Weights of a small GPT-style language model, trained from scratch on English Wikipedia.
Size: 10 layers, width 256, vocabulary 8192, 12.2M parameters.
Architecture: RMSNorm before each block, rotary positions, no biases in attention or MLP.
Training: a variant of Muon for these matrices, 307M tokens, 4677 steps.
MLP neurons of a small language model. Each row is named by its layer, matrix (gate and up: input weights) and neuron, and shows model dimensions 128-255. Each number is 500 + 40 x the weight over its row's rms, rounded and kept within 0 to 999. Numbers have three digits each. A neuron's up and down rows have the sign that makes its largest values positive.
A block is one neuron, or neurons of one layer that tend to fire together. After each block is what it responds to, as a language model described it from the Wikipedia text at the highest values.

L2.gate8:526474545513455533491435522451518545510472500558452609488527538449525498428543474399571460443553471507571482499512526524436554511542508530502471478544507469486489444548507449507516536495557517535529548472478517514496543527410507467439480463514487538451537484501526416463443494527496466494461490491546520462464518521453492469421525486488561429530498502488484459514502442499522498499426
L2.up8:521545468507502469579509512430497505520532536440527486536590587474591527503415543571532569470522506557511506524502523576518516492482551500446502547449543510448518485512430541550520508518512475450517456527522478474487496509542539483517455459392528493557601452473536520442504443491510558487486443510487485475501502503579480441495541518432494505498520517491519518496574471530476471491492
L2.gate21:512540494435491572535436489542535561544537491504524516552453506525431485477496481534495567504556572576463483466536542467477581491435454487537425519477497450519572516475496490534509487529490463508513478468530479513502493457391522453444472491457554504512516479389514419504522441548477519490455538486543543511473425509525462565434491499486535498552518483488488501519403489476486516484477
L2.up21:528483516495497526561457568490413569495508473436415606494509432466500522545468456521498469533543456606482513564567526467579481539427522483530439490551549452478492537517501563465520543464536534510470527496542505499518504468536546512420511564495532552504431511516531506486439469583523517474500489525494604566390503479558487572478514478570485504438454470511480534519509471519458520466532
L2.gate113:487472453456485473522506514480535504564489540488495457533424533473516456420531584599421517490451479450462460585493443473487454535421520481518460502488553455523522508416538530525496519525534540552492569524488487497447497485521542441483505474509469501455493566437491504496579476514558437482450501490477495530514454510549473552507560489558558480559545458501481518530558443548342476438485
L2.up113:575527590466543526435543459470423504493493485546513533515483496532519467495487420467475460486498455515504520517484499529586456434483519498588422572397505398496488431454492491423474552474535510472467543467457582503580534475543445434545462517508558485478474408495485497537536489466541558467459433545440465524533450491483487557456485499530487528485463508548444460448517424475530522554504
L2.gate144:473483480481503494445473490431463481514585509422572513532509440450445469459550485458430444439478467571430572475465510510527555552528490496549475596492538478490490497469552514413458493538516500492478508491525529492534521553458395528467517504497499493492525485535489513505453504533529521431499591474472447517517474503527493502477490494499405503521426505456494532475490464518504535522470
L2.up144:452491488460445469533538549457466480563502481432552530484583459540504515491510506417441533462580477474453520523463513575444488500512508572477497493480607414545494484491539550412533512521489522509497559475450498545480552545466425481466471486477437476484473499556534501505453476547491529540540489483500507497520551529571505577461499434456496447439462524472475472518514455467526476472465
L2.gate203:569381447510443493479541531503459493508509529476496506477532507507454559535450474437538511515527533441498457573489482465463460492435504563468536537540521588516470492501425521520566499462490509531434532526492524497509439515429452465479546456500481515441509542535458589499480579569590494486453443498512544516508543444468434467477483459478524508500517440491548494498476518491469459435502
L2.up203:506504399517491480518505424544505443524525516431474493546475485520467493409565533445480456526535568524555556468485512495438441552518578463495477563450487505516479500483477522522435493489494524491516509438605480515552500521508466482498507500540504538493514456503438544464479496519490535458547471492478547548548479535530509488545431419521529472580460483530490521532605516469445541532460
L2.gate296:461522481451458512499496468461476482554513478496480503565496525551473499508512481509489483507551451570481517521546538528471485530447438472487570449475542512497455547491452543479434469553566469500489427572546481515545440475477503502471525518529512464421445406542487561443547482432488513523487531494459536519545549523542529486432499454479532547491574527516484550546471442516533485365557
L2.up296:514480504485540491499556493507518457535485547457443452464498523485482450482559489488457499428512491478547492460457473503400547443492437496487485528478468476500485561553510459536582474524561550536467495483567502498525479543456501500545512455447547472500439470499561517478487629473552485488532524553523456503550541496582405523514491439537482510465514501510548484478498567576509536461511
L2.gate305:563473473522527549465513562540525516435446485546559462521489552433507502509411449480451579488480473439548462479532563542552500511520507590491445553499571530491439506438529423436435538494567498528514465493462447538465503494540536463513473457509488500499530528503493584471541500535466493530544470499566463449415527495510514455488575475461491461428507514516557526501542500506524502394530
L2.up305:460478498481455458493511517430520443469470436475560482573436524471561493491501492471549463547513566487521437517603509514564431590497450575511448487519563540452512542482518499533511517569529542539526473472496464532451466532509493518550524493582531522505454422464471474486551466534494446550469487538555419505495442542477553447382477414503493501432483495545479613560523457502476488465470
L2.gate415:509435480484510510514400511485477455444475455462481540504427489482491470482449530448439413429508548524537493477505465550461494506488487479465408463504580469455451456482526526533548547558548534447513528506526464566511507459450536412566536525517594594462472528463515482435468471502477579533494427525524454588539496534514507478491493416513489558538509409503504548542554448526488476497498
L2.up415:461485542440553526524470511482566468531489426484491518482500473447480513618544491537483511525498538570490461437564489554564520444494550508538478547545444464592517490471533491500530483511500427473487471469499505497532511510555531491459482443481510479518497491507418502547487493494440502486555438576499509540496474462532510454533512526515473492532507510513558553568474417507470520502506
L2.gate434:418544527463474480471475557525556553535536488537527490494544461462493533467437481606491443443563456508504505400453495514479501533443477530540540470498514492405541500575560585489494479481453407546498489489466574479471460458507509524550529489530516474521497473483517463480548537483454536458462561526497456421467436508503443451504479410531512512540495495463555587527432552511484485474530
L2.up434:462494507484558533441540499488549527459565495448542544461520537468509494527526467498359514503483457514524562513528531513493548499456485536486523577501528543457475534470491565485525505584564518502511484469521518418557485462506548472442489437424510410489550419448496507556517550445494392497476526488511589475473520571492520502469535430568461567502503441494556530525496474502525521499491
L2.gate439:509524526503441517454436532523587485472453539498457498538576544434509490542449536519540454468478481411493541535440522538490524551531579512436511428518457535461467421468522500474530450507475528506530446447586518437527478515517542443471466569533551449497474556523507476513496502533485483480496536496509446488477431541462511494447560413500530476456524486443505578501445469467514489543501
L2.up439:504485463521474449509478493457582463530448514463440456440549453387472517552519488540473494549433468519534554523495538492502523557496474468499493479534503481500521514531541496506520543529544490534541517505551582513479462545448566514508500545457553460506443500512498521446468455516517491467516488473513501518489414511428452461495537539510508473457515492529538512484561427382546480442501
L2.gate530:533513500576527516476532514525518458464473463506465575433516513473463452558504541527503433583520439471446492470480487465583534569533571422484541485473528438489590534452491520491529535587542504490548525532508407583564451481530573515494469502564507514506474557510522489553493462547484499469541480523435583429502567488527523507430480518500566514500528515453477548448470431430493491470564
L2.up530:490577502478480545487505509485549438469443513523420500475489407488480510535484562477476468505546542519555530503508483463518547512575538575525524432432573529463410481461480506527540471496486579508449527447497506522577515478481436481507454475526527528465464495527567478456509513523481429476536494513526511533476536566467526490487424466557552464492472421537522535492433408478458498516446
L2.gate533:509439501538521559512442552518571497469492477566534532470541515480424484495489433488485499478529502489416482523405478466540482510459441514428567496518555521508510523480492535532499468561453548516544485470508533489521454522525571465471482552553475518544444459555518436499516581432500546548558437466505520509497494535484568402472409492450437525502560355520565517587508503532488499500486
L2.up533:539438498466535502450498548503421507467586549512493471472489536527431531513521513466439425450539457509459490480467477430471444518544472490502486486439535455580489477525530481565528494564538541515532457542461490571479506499471445486521544460503501498519503510481548575507546511539461474451500450492506594512537524472531449537457512482547479519440510485500498446509485490417484552484533
L2.gate587:561481524465532463569452403511500545477467528513511480533436538553460538458469485414541530635479542481542504479462537472534475472499461423470595508504517466449472479427477532515453499489526555471498516493525581537487521514504489542530480495485478468457507495480585484448538471452456548487524543483403480515466577472464422477506470527514434526584529429548505549517502504486451492543512
L2.up587:587439539479529477545470516461495516434496531488528479555499515474449521482449489511499521500547518442501417524537484456528455493485496517469538586519443379444529510521526583485489480515496545546537562476515498549484434527480537504444413464466527465528490478449502485471545490437519438471526496502562534512466558508473463556491532472580417454473532527530458505508585550432507457467479
L2.gate591:493503542478509482503469507529491526513468493476512488530545529487515479531494410554558500443575482464516476458422504589458498516428488506481467468509513460536519509464553520581496494634495477431530559469519517525504486500499460480515522462466496494509529482595510469447479562494457509487416575470448468551549496544501506486576515502495484433536588455492517504605482463489468506524517
L2.up591:593513409500536527466527543570504465441442531541523474455527470455579501531456569504546531515503478553516539476468479516554524482494577407474544465530516526508463535511438546449521460542477435493558521431514519490472491468529528488501522496489521420481492510490563461429509567587527536474512489477458544516487475555527501446521496558483524542524433526524566465581467500464465452519440
L2.gate592:572453521515468592421520575512504546446540537542467546533485521490503474556509471445488462484593451471520524490573500455476505468503530534494497548478477489422477519483512509483503533465487467515442509474472465538436502441479483501435527528513482504513461538541448451522438447505529582429528527543483515561504516481514520526552568507454624494547444460506520536445538538402489531487554
L2.up592:455490416503520472546492545500536496569438465460625528519431496478510477450593584426485514486497429514459536510541489538558461564532500456465425434470504526481524478527529511562492519477513578531482517456502474432527492450547428515513453520489511531440528548497492419499483491512508460540555550473465474549567497532579519471480531458573534543534426429471534486441488493512500413499537
L2.gate613:490546486517497459485554526480410465495472508442592495516545541423516496408478476504505442478471599434502511440514447497469428559457547515528544475544542489489552479505498541507466543581512531457516483504528510477537426549536515480536434517528535454495441482482529498524504561563451486489501447495507598584492423518570527501502544478489415455423508467464474496508515469574517556526475
L2.up613:444504513546460559490527512448527514596472510440473483523475433476446460492483519550549464464534477522467526522455445501433502494478492487488449560483454499475533463528468541466497487486458480511500442459545420426521478418501516526536482511477509483539472452513548535477580529545442504485562434540594461486590515493479485461474540474467521524499521547460497547545582513492444462491566
Abbreviation periods, word completions. The period closing abbreviations and initials (No., vol., Univ., e.g., Ralph E.), and pieces completing a word begun with a capital fragment (V-il-helm, E-min-em, R-and-le).

L2.gate51:471481414497515523495525525498531548495525511528540537491447484527468521574450462479521390518520507491501538507529516488523536551505495508490513476447510443488549519530438532522464478468457493469439459433498487475513537513573527448499489482480480542594537433480480419530422515521543482473548493551518534505550540506543490537520485564491496499471511455480474498498493422492528606507514
L2.up51:528439515520563586445504569448532543492462489483505562485540529541533556442536404489540534510491518455526530517464506469560556496500508499506483501456479480462493417508416473521531483517446515563457427483492447532464490573542519544417495500500490571546474425527438515460421584594543532547488471514513531438499452458500467481445431470449518576518529510479423555446514518510498505483463
L2.gate58:507525544486503540466514570527445556508478573541472528420506461467508490554548444410470449500583479516524455397521453503470481489512458508471488490473490511457487419582533472527481542470490478473498500434519586508489475500512520521533555529471513467524562492526508505522518576584453498506468525549505413486574550491537485516558475515469543526448438543517590521539460475439526498489503
L2.up58:517494528512493554515452560555470520516522491504458446472450457510481449531568430444532416568556516570524495477565477503462463497549493494427527513477494512452525422565511497553538474448467470483513533510487549449459503551604514535464552554498469442529521502542517446530507518515483625528479487555497437455487595403486523525511493517503555462483464527550482535564565501479535506496440
L2.gate98:443468507463526440529544524519482487465453462489558479561532484470522539443508511509528462529543497515493457442512498535535508526442524473473538521463520477476484495464474521499488440542437441511445468586516499499429505513522535518520566497534395481513520539384511496456479463507527457583526519548492526514554546562585455473525519434488460537497518543536429481543506519484563494472547
L2.up98:486569465413536481450515563516472426521510477489567563477552536482513459484494543517475500598500518486428494458527518492461563497489514450460541466593413444447521548513506501438504573538468514543488487481538478439451417497487536555502498538430518509520507545571524538503461562515478503470404506521526568535480449562428524470474579504474486535549557503497480514523506589558505514458487
L2.gate127:468446542523514550522485512527500471463487460469435550516441520471450471451461460503531563457527504471502555513464521524427402490480502517473535524490508442537474463519489520570550486457480561451462509461469514372494464470493612457431437518507515439469473468506507413483465469443541487472490474503473462487465434528556555518511532493498528513533509539490517552537551482539555505483569
L2.up127:526527449445529485467489451488471525527496544478516563468447531461497491526448545467500421450480554525473415476479544544546500462504491504488519497479529528526430443496512539521495525557489495503567524472495481475512512465462474485579465504528595519508490525517548468523503542464455534493490489492378462525545469462433497460551475582542448489467460516470544561429546472495518537461469
L2.gate140:500566516505480470444544518440547528500538522439472525592520554458440490473415518579528480526449533496471466492493524554451512480531554558555520484461513494463431488541547561508551530420447447541615447523522505519571473496499468465487514539456561452482541429480515512500436509468506567465468490441467441481483457474557484439462502510552525549471549520473528452505534531485512493516532
L2.up140:459508468520550510504509491414445514438515546475422562458493464533536445513568501505531466428500516480559527518448405429510465519464536473455445515504533435557507503535495481455522515546487515563475541527514505422413487523600509477444499464468529564603445545509469508480493477548466499429488442452519455503514517509537494458517542538515419475489507505469462488459514445522460441478443
L2.gate163:503502517536509491485446446507524464491512517465490497523448504431550502599482493525531462555491508482559480461539497508445504467479505549493505497533524462464439460551499565536470525470536560486534420531628501497509492554428527537476537494469556486559556553496511402503457484512502453406500436474530544470439519537556555488453548496501445498530512426472417450471497520505463532503484
L2.up163:519533436511487548503482507476446495481572470479442550474481408486497468513455546463524494490493570507555513487524476525434444577510502486486507498476405457497430483442482514524453509406531452496550517528579504463456475480555510581484488514467469424484512498487408479458483467496545451465518425518531536522517504550538517504534565518527516563477495500481494479569453513549482545571495
L2.gate180:529550493522457547520507529545522440517473489538475526500485475496398505469525470472524477484425525492464510468474517481568496491435511529462474494535424490478549498547521515530409536548416502514483454512486509467454469555533507516475504502528439494515476482486434433500519519487557448486529466548466433465489567463432530566452558512445499528479489499408582524419488558529523561432535
L2.up180:567463571498546455454539459526523464490497519500475491518528473509501495429513493469513504494455581472517497446440515507583450546484580477544395521456537543534469503557541469538524510487382494450428481455471562498501556508509559500449486487496493502491464522533530450471478482530450492465470496545517452514541518430512455548498537519431523484427501562534539556514458485519531533478465
L2.gate232:591492465539547513520569493571474466455513455512488578413474484540534579515501491520487510551474551443463508542469499469472509497401527491492503488537489555525421473469480527551467489401524425504520450415511495492561503460485499520483562505443477459471454489468496465532579489447554445494491565526492474505544515546612536557531505523525482456461460554405458574465510527527436520411523
L2.up232:459587539533506528472443582527510409502520534584505464522495531522565576479532471533499520553503543452479482522536574493529489471478480512466549491560503491495552468505419523479548490508441434453515510474466501470561540495533536558448582538503595590518529543505522504458522515493458547560431503498463519521531495578515511536467507431520514478475482475402474466555502508544435579486492
L2.gate379:441521517495543489484495459525462465562524585538537481519524505536592568535506498516505479545516494495520487478488497617540537552545445507553527470483497546473481487491509510544494485529480453509490466546523540441571458554466539458432538494486448500548534459524544581551545495414540529433476459472453494515497573479521513578529458480420543538537497496557528450572513468515502503443574
L2.up379:445496448534518444465504533511502459499495465512479474500494485406536517489562527545468489474415538505479523521490580598480579533465512436442463470597514541468497390474486549529408445459476479561502500475579564435506453495545503516436455535417505511512506476495495444462528535559538535456460495527468453517455467449446472453542509498512508504534468446504590467479495419446504512517494
L2.gate476:458528517493595547598523508492508493494607482467509484442505441482496507492425485489518490529445502458505505462544515508524583536468426478530586538514464578498467442505508542545546480525506521477464493524458468521502512540517532508435519560466529453506540504536450495573455547522515530506488531476433534521548492504488464545562496565402544471492517562502541522469454596471478465493575
L2.up476:498609548548538508522571501530471445444498501492497524476482495481458499519492485493453523524495511397527534466495482503483575539450502469516499490494465512539479508528495585508499491431553483520486475486474529497506560487522591497529462536458493525517502503536475548570487511509540470551464489577486461526540557442504474464561539483485523461453441472499501545531501541495528464499562
L2.gate549:575527515534574514557396485487519543467525473427520520483565505480550540538538405503487515433506496481545465501481448478534494496391496498501476512538477506487505463502532514483452460544481527526487460568474511383549438537492544470435521512511578499576501547552506487517553526524517506473529434460535477543436525510541479573445515482506489542519491526590480514481523464422501519406542
L2.up549:478479547566505531469542556581545489505459511494479557534496471517569533525517479521573549513437519501499559506512560498487418523481431520567526498544422507511493498606540479547464543480483522515535491411485522493544444472594544454565528437442467510503498482528551531478522570522484437532511511454474464547534485459492488516514575491513515543533442455458515577468496529445490516475534
L2.gate574:440519523488489539531512476523513496482508525479485511438529486455596528504464509530552471493433524543468492495541484471488474497521495555509577522499481521512477420550456546557533559456511461543493387492538504495566471508578514547479524528520442543544448510508494483477463515500535494448406470511503459537449511438475499568554545596543534514480487532519524585539447496540545492538529
L2.up574:461461571471518485578563508449508508599515517554490428439564429510508521529514446552491465513492455470487527478527427490526536499436526520502494538507462515447492461494447485480597486490442516558462463465463450532468506601538485531488494500533528579554517550519437464550571490543524479530428437552543511512527523483487482512552549524549427490514507513459489496515505505482543511538541
L2.gate616:510570581559532520517469474468532482530494489459428519486496510447476482546549428549534469472507479454508577512482469530490484518501476546474497404534502465515508516441491437491425512451511559481464490504569578451564444453508505503542502452502502435497470499519465470541501547506569521523515449508514386528502476540504511467428473565511434454529488490453554524518444536507495527402507
L2.up616:536573503532498555500493497480495432518515558425481550551510520499478521508547408505467542473520446417496535512507522507539522463504493495393507427523505524502485489459516532506410549446514566518453487446518445454551514499506548485537479493522497544466599503553495577494425408523531494462508570452453454503459500498496555520503521486502533447534411501605591404539517479503402548459528
L2.gate673:513538554514498491427501530469478520481467471529526525523537506542468519414455595514537566489485505435496452587496491534524504533492502561543530475550530543510448515513528540560555541506483506566519488536534458553562436451505457503556514554473521523555578458541459471451472500428458473417529500454492545638496456485542486511510456547460506543529468564501485535492481510524518576564569
L2.up673:501519513468525496499645530458429550476429458476499516462507468553504514420501523483456478479485509468485530533480469529478494486493504493529572504553539482551496452526500550560442539588531545422466433445543468480461492467504588552482546425497569547541485474472474520536513514476483522529519535488463529546558514531503515485548425463445472624529486496545507444575466469529579502501547
L2.gate683:465514501555494531515537489518521507452545516418515481516529528528511575452475451497497496475434412532537535543438491552592467487504506537505524542525509405463558439521571550457533479481574531525543444429554478534580476542497413503500495516489533453511507474469510432484514466476471447534500477437518435494480480514548470411509547494539502470483506544524542551508499532494550481503512
L2.up683:513544494506508477470492472452508508503489442484505529454554493452498524578530512452436503561471483456503521478545475526429527520533487553535479451461518530483426488494467475461542506461450515469500501506467524474552543470549503446487473479475534514560552543483468524444534435547519589445562493467483547487481515524432541555619500482499438552479504452505535471535503502547556502605515
L2.gate685:543530552495508483457565468449513513467470577464531463544437540517480567433566480551527594535520497491532489479514508551547452507537485468522448511531485432538499472446457510455506455500531563487555486557480486475570449510524519513521537543470495495525517515506485521501461445555503558496508531455499441449470482499534416474548451610398466499483488464560492523536597422490508519533492
L2.up685:497490433497466541466570480445523455455530569500547465503519541410512535461448535526474506499559506483502502517516455500477530486503481542453500553465530492473524477501519495495497557503500489564405419575422499556561505604483530466468545494566478499487506490518474498515558399534503519448418534466466487533469466492508534548470512556494468486462440561540493529552545472530448457437525
Plural noun suffix. The "s" token pluralizing a noun split off as its own piece, as in port|s, payment|s, column|s, mission|s, across varied encyclopedic text.

L6.gate317:451535509485511523471561534422503430513410459432512462502422461478451444434530396456476498567449535552453497487493509517566512483509440510527464433522473456482528482529503596453501454530496514596563391535469470456534491481493524536510496452531452520507522512524528506477486544425520503537522472474496488515488474504505479475460459420479514444460450416506587513474436452549478475449497
L6.up317:467485479526519432437463523510467497560456453485517455492518456457439520569514520453463544574436583453481479531534561443469530518523493509488520538503520489482522475545495600478557528524534486484513478460533545512536503464515485531468509480485493419498468459499471423432439457429479496546513491498463440477423531511489569536439501477589546536566496514496502436432410507532580469495457
Plural noun suffixes. Plural endings split off as separate tokens from their noun stem, such as -s, -es, -ations (crews, fumes, implications), usually before punctuation or "of"; also final digits of years.

L6.gate71:486501466472490527487572482493523536544522481464469499453460425470540527457530525459501510562473504548466450447519531491448563509511412473501417468542548518502544571508539552518503468521480506525491551439523528520497444496528512541517460513552550491512556559453467476520454571558509509525504501506523503499487604500526534472486501518481519448399508519458521497475491564492493518506534
L6.up71:457510492519540513568544458508540532451471548518475411507481501471518486476523480508476462506473528417431435433451516597493501558542513506519495465500558468503502515490502522476492495504486565573496491466493513541473562450499433450516462550463453571482544513506455525443531590566520500559434414437405477546500493483501493502445450485489477487461541489539486511449423467460489437497533
Mid-word continuation pieces. Fragments inside an unfinished unit: mid-word subword pieces (time, th, ler, log), digits within years, and commas mid-list, e.g. English, Frisian.